From a checkpoint of a small transformer trained on Wikipedia.
Size: width 320, 10 heads of 32, vocabulary 8192.
Architecture: RMSNorm before each block, rotary positions, no biases in attention or MLP.
MLP neurons of a small language model. Each row is named by its layer, matrix (down: output weights) and neuron, and shows model dimensions 160-319. Each number is 500 + 25 x the weight over its row's rms, rounded and kept within 0 to 999. Numbers have three digits each. A neuron's up and down rows have the sign that makes its largest values positive.
A block is one neuron, or neurons of one layer that tend to fire together. Before each block is what it responds to, as a language model described it from the Wikipedia text at the highest values.

Mid-word vowel pieces in names
L2.down115:518490471497469485517463498492494537511485500455465489500497453492494504494470474498494505513465484495513528535510472546464541494495483473541511456491491513461492513535490537534492525563465481532492509497491498519477499497495480511526482488523492511486479522460481479506505516480495475507513502479490458521496502479492493502474510500462522476504472548508509479466489471488534506468540480541543496473504475512523517474480510527517508486488543490532513513464512525499462525503522492
L2.down188:535506493526491458509466466518473513484495518483495555482489490533494478478508512515498472529485522487522460513516483491473508528511532500504531487527493485495504517456517482504536474451533498519482484487443510486519506540489481512515446498529482477497462489528525499528477492494538531484519514550510472489495502512491500507499494488457511509491520519532542513464485474563484523465526493559484518510495477494456485485470461503488525487492523476542504503484545443516494516530493467
L2.down333:526524491519509470526535550497502463460492500540458491479502507498523553521472505524502478491483496513472474493450504499482531507523527508503473514494485569532469490489549483454492458501502464516510484512536527559523480485533536524504524495502522546511500469524515501459498492547480504499508477483503501509503497516480525466486512473503551467532507509531516495498486491457572477515502421527461521477558490516529482479484456505511513484486499485519561519491532516512473485489554513
L2.down508:538510497493508492479476500474528482537517513521497484525509550521509501502516509484488531491480489490455491516484498518477511494506475447477549476512477486448482486508484488533516504503490483477521508538489535480487554516513539517540462441493487469459482512492455519528562514492509483495498509520520535502473458499516483474564533491525513535493471493460489475505479538524482515503551517531506484538534507495526451450462491518485493496483483492503541455513523459502468503527455466
L2.down598:484528515491507522500496514508525536506506499509505475498511479524511496491515497492483496473506529508488504481546500478479533467427494441561497478494489495467500503484509498474507474501512565484497440489488481521489498472457474537488523506577530506494522525529490503536529490529473487532483541489539474566495492546492475530446493497474497495508473494505552490485478526516514496519481522494512474483440496529508474509466491476472470492497496489471500475494493494497521513563508492
L2.down660:529500455482488465521453444535479479536501469471490507478485511504500525513526494521486499541483493522512513539508484516464444470506518485504548493502512474478524512482515506488479498473484465518483524447514494532539483465535499483526492497446533526533514525507491489515477545517486471514475476482427497473488511468510528431487520522513482505456517515507504483476466482519510494512474533493475540470479471525452516502528443504474495487545551528481470477530498504484494490485523478
L2.down773:496529505508467526514541492462463509488476503488510483516474528497488498482538515483508452500495487542495488502477520560521504516491514443463517546488525453453527542489498508537475515532502521517490479508538458488493497487517511522468426460479520498476504510544505485488527452476557461505500521532504527505477427478493514466453486500496498499500516508498517477469534535467473500437504486485478496484513509462526489525548492488505515493453481491531495485501486481449504519480498522
L2.down775:527508487472512487504486490516511514464504516503519514536525490478474473525483525521516552571487527503494506477497543482440522519472476486532497517501507496508502523521470462504456464478504503478498512499469492497512522552447474514508496521510475543502492469495524498489492536508515498474471520458524459480507493476494469453497502509493519476485536483522554495501514523517530492470511476516497514486524511491509448517503540513459487533445487499469495516584623497469440502494521504

Mid-number digit chunks
L6.down427:487482456489462536482506511497545493503503503453510508524515521489505468541504509485531518548490518493521517527507467469524546482504502514503509487532464489505461480491485459488484465496521470506527486479500546498537451513500490496489475512517492509465499468501566522510508488485521487537521488513515480500492502486486490527514517478494463500513486527499502519502491456507503529550524522474503538471504457486460527452541515497523473508515424452495493571495548491510518503467528486

Mid-word name and code pieces
L6.down332:477531455508516507456484546456525496520484508467469576450538497505473518524500479516492507453460496525509502514526495559547519501490494499508476523533485496514480530513502483438520479530500495520522455471478497499483473481528485491503504499522535527505514495486471482516477483485473499493483458510488525518514503554531523493510458556492552464540529482497511517480522510515500491485478469509564496519531509523487533526540480486502500486493502528512499501433515484474465511520556514

Forms of "to be"
L4.down26:543522497494507511484500485491546531523525477513503493506509489477486481527514517471498492514496503507489526499529516503527486524468530488513491516514503525503475530498522520472517481478516524521526500483527488523528492501490515480499492483532490493498473483510536496494476451507559496490530511538517476500502510483483507489522476479443520480472524475477500482516509539548548493509525534453494541478497413449493511464463482469513500552593488486517533495480562512537494512521475522
L4.down32:491543498481507475508460516515485518480500471495477522553512518518521473501467511478518473510469508499599509514494508541490458502468478487482477483483511488458463502460485482493484472524510496508478468509496482507489493493535512526525526524505534487514467477470521502440492487492487461508482487527498489495505511508508508544486525505519506481493487478489505487497515470523505484526491481422490505497513482499488493490524481506479534459534520463513502533534523477511481512491506497
L4.down37:469495496483462477488474480523484507456474474490515480531508510526540532507495504465526492534468519492488492519474495516515479500527467531480507512533504456464505543528461475554528506547500498477502495515470510523481508511493528485493512482518498487519513461486481532475503465468512465528457447455555475465529486486504488457531521479519471517483475496522507516491524514486537435490501457493507497538538488530514513513483498523517507491509472483534475490463497499509448536501477497
L4.down494:529516506478465487495473495509464495498505490497533524441484565477501491500502502487501551505478517491517495443505482558485471476477495491514516560511500501468537521492479494474528488495488514519468489477520493513562536499502459516557490505485518503463492465526524485477487510470480486463515486495526520523537525470537518476472524521499490502520500506504527469450489517509529477503511493500498527535468508421539472503538493516502530505526491472574506498520603495529535494510548476
L4.down521:482488529475480493547494528484478467483496527533484503519509505511491500490524498489479551487519529500541505469517483495435498482516515496465497501437518510532502505497507499492524468458487451480483487482513525549486477474488522495521492503517507480482463469467514479476518516517520507479527501505496493515555504501504476518504512483489506442530568464489446476497470434520542543484478533492499495488484518509511490501483492451523504505513525509457488523448542504495489493498484490
L4.down529:515537495488476461482525514493507498546524518436480508531526513499497522508470496522495526572518525493518488500464505458522481521525479544511502508487536531528533532472447561523515481491517533473465525536492529490508476452515497463515502482507501494505486501508476495525504493469490477471468512480549494476482501474488473478511503500500516487521547507475481515492498528472485522492453564479537510483511492457501485498488520479501550506468510487589476510520512515533519517469507559
L4.down707:486487444529487518525500493481494531516515487477498508519500472457578523449464491507526516499505516518490496496495518509457522504474525482523486565490557499489446529522512500481516468496472447473511545471510471532502511463563531460516470521504513496509500498507485469508485522492546488498548531525462470511514502485543503523491477520528533515509506460483505484526490473518508493505508498454526510497457548496561505482515491527515528489529508523510471504496484523482454484558463500
L4.down717:465498493481498504475530484499482507515511487526467493456470497510511499468513489508496511495520506494486510477495511505543535518509490467506495416487482508493473505493495502494463504486458467509456516493540520515483494489466547496446476491509485526474484477583509501491531508421479456480470507554484482507539461492474494464519530549494499491510513466486479536511469522491578489523530488519548501519496558425527501526531524498495507472529508486522538469518559469523513513504531510

Numeric quantity tokens
L4.down123:498496528533518455516487457530503512472496475482471515545522478568503495492503525478466467527507474482526484492490428450498505495474530504493484476507500497537519456521470439480548494538499503518496488501484477473491490534480523514499486542473487483470512497491455478508465472494529493511459488522528468529511529541485521489501534521495509500470504505500488509516494503486519447503495506520518500481506482451502486523506498537495470523514527505524491555471492490501484550530508466
L4.down145:472462539493469475503476455478505486502532545491499510505494519497498534473474526476520509460499507474526541497518497507512523489518523527532475526517502542495533495512468534459503527497493487515486486517455500529523480470430518507487477497511486522494448475533531520503462515507500508469485440489501444520477566485488515519540507511477485494485504506497526479496527524500500505489513518453487483490504496479503542475460515494495511463557481500504491513520583501491476504520522546
L4.down319:479530495503487537502487494493462504493509520464513503449553519525487465520492474490534506509463483489511509518514460490518530502492521514493455519519465493482529463520480487502489478522509485517501488484482473484501515455481497437441523486448476487461420491499515500535495526510556490499469512452533523469469497448499506504532539507479505537549511546526475544485493481498523536496486522455514472486496480497499509460488496507529526506521534501487502466531438486485530511538538511
L4.down462:563531519476515480510522470523482469516527481523489487481508507492481522469514486539513511535510540507545523503502472467544446506504453480497461472465495530524533552552497533477519507532483502467496507481477518493493521501548451452481485471524473474467485538497542465486457483475504513527418490539511496483488499478483483430461482502527511512496501495475538519473499475498446483502525558472437517473522498473502472507513470521525521481514470499455540471503520529528473471457495473
L4.down517:494494487485494538497486471483501533501518541468520509495498509501511503507524535507517532494462549561505508515499460456445523501472534455501542512461525531465512488541463474513488544518512517483556518514537465472524520482480518504524497508512491471492499472505499524484491481471523528517526489488490504538478516472526494524484551522501481506466516522465485504524478490489453524494539520514503498517523475485479530496484521504529553492511509523511542504495496552487483540535501512
L4.down675:525519486499492497508509497500477564517503552475538517513517491512526501495504549481508508499480505494505507506497507519486425534433481528477523542533514524503552512529477551501519521485473482485492491506470498504544506499478539458454486476520468510435512507488510532504469471484516521508505480505526561523502551494465518476556494508512533501466491543540491475550500501520432474504505512499524458474510495536521481506476498511510489508462470490532469528505514515527532524497511492
L4.down782:509547473502522508538506527480490492497482497460509494533497471492498503486529485527522496499512520549516471495487527498519453497461546495478490478488454527551492484517521521495520511480500484501511436513484466482503505477530501509452497454549503530481506487552528498518523482481501480515520470484517508512525489481479543493531518473517514508468498457485512485527495497486518515491548450489507510500458497494498501496466498488497524473525492494498506469513470532509533507492549512
L4.down830:500525521470501551498492455441491527488517487471475505473445488517485479508515498461528529537479525460532513495520510490541490519501526499496558491444527552519474510536503538507509489540493481535457450485499505483535480502457533491524525487503517486494475496489546459497456485475490528469518462481488500508500510504499532467534482510541478479520507517485521500509476522504483520532487488465499518532486496511486503486475522517484475501553475530509523488491545480477476497540463468

Mid-number digit chunks
L2.down11:501468506461484490516499496528506496462535538492506546515483493500508513502478486509496516514512530512518517500463502508502537528484484515497515503501532482525512528516464539526513524482512467442447504468475538522504520507525500508463484490502469526467487494494501526476483448524523536523494501499483494480516483453515538468520496523488528516531495504504515484509463549524498492511508569488536481533492492480507476500470516520454464464483480506529421498498539484458501504507487520
L2.down73:516488517508502533518441493509466461488490507516537513479475461463484524514501482449433518514492510447534545526492512486469531480514498559481490522511495521489516474517490512474492490485537524501514530522496524554507521491462525507454504506509487516484468495494526495455488472513470518505523503500457495471522483525465481426511514485523467495496468442492516503499513471502526524481513504517490486505490462503557486480532480517540501489438459469533477508548490547498509504500520489
L2.down172:479476463526503492503488531529509520494471468461460491520506514479494512514505466464518477486512455487478451557458505535540562513456518510477477503472512499489467514551459504496493502541496522468526486534510467501494471484509464481507491474510480464474477436484506499490475474471486498500491471515478532485506524512521515492543511521511477488500506470456501524532512495466538466528514530484524474505491483505503495484496489473485504525538482509542517477504490493531477527481461512
L2.down266:524527508475524507485495495509475470510503499474498503555464501516475496510469558516483515445574521520504474483510505510456500511512450544503489504481471575481492510500494524500543545492475520498528483482520512510472463482497502462501505541544464490526513484546529481526503498488505510489490517509492491518471489480504506474487514478465499520523555492494529481514541490473517492484470526514496466486498525493537475505478486501457551491511478503487543495534481518473490533534522523
L2.down274:478462485534497455512501475497455474518508492542487467528460531479497527491461498503525567515502532483520490516532487440485475481498498498509495481519483524482517472542508455462474525523521442487536495514472461519499500487477529488447507517469551525476439505469501512494486536450454505441492521499475486536511485482524481521484481524508529497533505497490531483500484502514489512511469508497487487522507561463489532485542515514499495485507546480546512504507560473490505475510495503
L2.down285:481514515505477495507500469519477529523501510535474478506472474494558475496522526477498490524555515502540508520499514483474496490517511569510516451492538476534516484507518495469501535500555496493517482490465488495547508503506504512478498472551500486494468528518495508491449500534509506459482528435523531520488468462497496510513537509488530441475516487494507469504513489488479507549501520523528478527492463518512493532464505488515467484502502512514487477514531477481474457493536495
L2.down573:506486512530481497516471495528500486539521558477503539509527502512446522524488528485523547492543516481551516475497468500502498474515481519506485479514498494502485518519480512491503472495505476506516503567491520484516497507524547489492569503483518564522466463483502506499466498494509496459489454459485500531487556511446477482528518510469503517501456489533532510503469529514514498448493487507449477501530502480511529471525514517490473510517517493467528501519546558483505526547457484
L2.down626:494466478463547510471483449484498520492480519510489486455490536529453472514470475453515512521495441517490512476540484552504560496489554527515465512505461494475481493500478489480512534483514472512518520497526509500504526530467512469487507513526538521490507510515522489519530508513511520477523489501506519518505518514454520510482469519511488521480461470538532493474495487476505475463503497495511489495547509524446500510461497484544487578525507490479499495523503514469425512496460497

Copulas and mid-word pieces
L2.down106:480528522504510496521497492495496495567505461481522544507484479506523503481536507498494510495530488499515476451540525485475504461540515511470576471493481534481506477484514514483493458496474555533490502526501457537530524481471496440453482514469502499543500527520486513525502474482534557503546523532494533476491525485521485474480529487532518471479507523527511524495473505516524473552493542503539508531495489523494496542495480506519485517506484504520490475506545469515511457506524538
L2.down156:462528522512511495516539467495488522510508515478456495499542473540492511489455510454506568457501510521498515481515461546490476487531496515489501501522538516472516490498461542520475517461495492478496519482522499502481488521502502497451517483442494516462522525496509512492506513513466469508519454473492524508447490478502455507482508521440518508521495542530476478484511515522494517473426468466523542520523509532423537481533502512573506539500538506513474514496483474539511495496527499
L2.down272:548471491478467560475483471523505524538509484507498497518531462507520495475492510444514485521515511511524484536512473484486512521498521513531541494529528543553521492498498558482473454500482436519474524491531562554500498500480480504504465516531475501502435476477496507476492535522464542498515499506522528509515445475489483509517479457492512479479455470470522494489467486501492467541512517471503529529495481514510482509488488485480492506461555465484507527488507500520471509473488448
L2.down395:518542488451483508491531497476506506516530505483521559475506521507464487544547506518495531466511529467462513499517541522533460518518490511518477504529522519494475527487503524523520476505517518484505491547518512512502527484534507501495491457495478494438491497511518467470480489496495512513480491476518481499502488433477494503530490470493526477470526478477474444475487503489527469510483544483530505453529486448488536500480498477530530515577482498526479529486539501521503536530498541
L2.down496:533504519484493518537507487519482521522462486457490514467467482496501509476482470458512528527511494512527502515518465557497500520535465488490517482468519465479557524473498564479479504506516517479441530507495510511502471485495495454523492524552475490470537464470481515543517513468504499479453458464508484514515491524494489468541526545502544469484507480582495494466514503449445479483492526479487515528494477521469484519507503511473498534476543465523458515487542496532528498505489493
L2.down552:501529472515482477516497475519486485473516527518474484498535489504465533541500531523490543480466492497525463501516474495515516501509550495524502492517547504482506518499491475471510521477464518520502463518535472472551511501503527537509516429534495484501469482550468517465522482491519497492536498491507474502519458489500513523517518534477509484459520500493539585456477487500526459548464501493491495502498504469533463535459531460475484526519487479511470519487519506511473506515467504
L2.down602:470491522452505508529460523471480484523461470526523499495499491466511484493506541460500468482508517515479521490472504504483504533485486507496514515495482478485513559473476532490487503473492469490551453497494460448508490474545502498493504487483485501447490524546522510490516490477529519484478527446491497511515559511461531496503504499462529493506481469496488485523438510507461535479466492458491474490512461457516530423475474499460483472524528552541503486512521549509532521506481511
L2.down659:514500522486578465464500534509504488492488442473504514481481502513556500441499507466500481480502505493506508501511510522476448492491546509478488441496526517512491509475461519452504544497505502522493490452499486477494485469495514508490460483540518488513514477509475444490492500525471502502529491488498438484484552504551487550553512494525511503523474458512503501462517557498516498522525533507527512474551494450465512515505484506540559521514513484511486512555508495510476477504465501

U.S. and place names
L2.down26:466471533514517475517572499499494480470516495529531468525475535556499472507516500459481509505518516519542529485560485507480519499523480473546480491478497508497523493493491498420454489525497497511516489474504493473521461479485514485496486532509500469451495509503497482491488507492467467493475544503494452553491459518477508505506466482491514518484492525507507486478495520528485511511535448507543506501498474503519478489477486461510490481496538490530486505516465509480533505501458495
L2.down179:492535571489464550510540510515514510513503493555466486512539503505475544514500517512527507513513473473471485515507518548470505485507474460514511480500516514482477547508485513502501498467533529472494521474551505551488495439515459492489522507517523455527480506499490492562489464506474505534490475506473424465471524549487483491470497496522459537474535508509502517458466479464542500520492507498506512489530478529483438456473457547517502474467473505510510520495447510473516516512517507
L2.down238:514492523506476501459530553514508510532465484502493504476497509491494466435491542486458523524490516472486488494492533478527496463494486486492482482464484480462533489452519494542479462517530501539499497490476506500503514479488512530469505480513507531458522503510512463520542495498485511486486498520540506485514503478446521545538476550551501491493528457484494485535525519499467454471473482460489473498525451523515504474470513492482523468480462479506549486497540500500477517548517465
L2.down283:472534493525519476530490500496469508528527463486530519511532494488473505519509525512470505493466549486490527457519540464446473526476480517480501485485501509477496583450461491495502533540475512490524541545536524510492493498486494475494455542508484537517497500503440498536506513499525537515483516501476527466512518518547482503478495513510503496499488485483514542476500490506545501489489573489480468470479510511468457524484525507488505491530474522507518507479475502538531503506514493
L2.down353:434457511472478503495552522475452514497497481471480491497511531508473543480478516501511466492508508508514484522549419510500526496533503505493504483488459505546456526486519477483517490483546505493485523514489497482514515492496485532492487465496522525506496474465541452479511486512473500505509516470497526498521552520512493546477476518466474504519528566466479527496486493482498530480490505486507458480534525483492484507539485511496502523493503515433495491499462478503514493498498505
L2.down375:538486445490516486476471435545520494539488461550481454464484544482454502516561532493437510490486543490504476514536470486483485536463537489478495503510498521467535513457538549446510501499506468527506500474464488479513497519485490527494507539484525523483513508517524424490510511515515559477485509510500511506498478477477474483549474531532475487464512506477481528511519498468493498519477536476514488489499504473505496487488537490488479507484491527509495465511528531536469524503503487
L2.down536:438490485473474509526507452454526500482501493525525488450468532497500469517526516505518515521500522529548507479479499513514543509476505486535510520519528508480506530473516492475441521472508518494549533470458523498523514461460489508455490486527489518527545497507523443514478510446531550499502498533529537509523501480476530503501479520479480509500476496490514492527523517529496513462489467474485510475477523518466480503506509504484506494502487492512485522482542530455519464506523521
L2.down547:532492520503499487477509506525515499525476520498484506540476485531508491495436507443474495559470462545513527494524467523479538487523463548457484521522515550516495487497487499490556467523539463516455494510537513521482477487469531510460507485513485527473515497510486494506547496474511485491475511506453476517515477476542486491532502510508509494475468504514486504538526538473517524526481485516527541505521481491542519475564496513462514535500543508547523458524456502532526458518486524

U.S. government name-starts
L6.down589:466450501531529512477539510533448490544510494526493522474542483524460538474517496488516498498478511525499489464513498498497513492504435517511501443525446529477515490466462541455522515507479473514493497494494539482497512535452502563512530465515503497495539534465492523522527504501542529486498521471490523462525531505513501476499533499470489508507532544477491516534497536480466535462485480507495514518462506508497541498483495506466509478498506496501521515508580496499521440501493533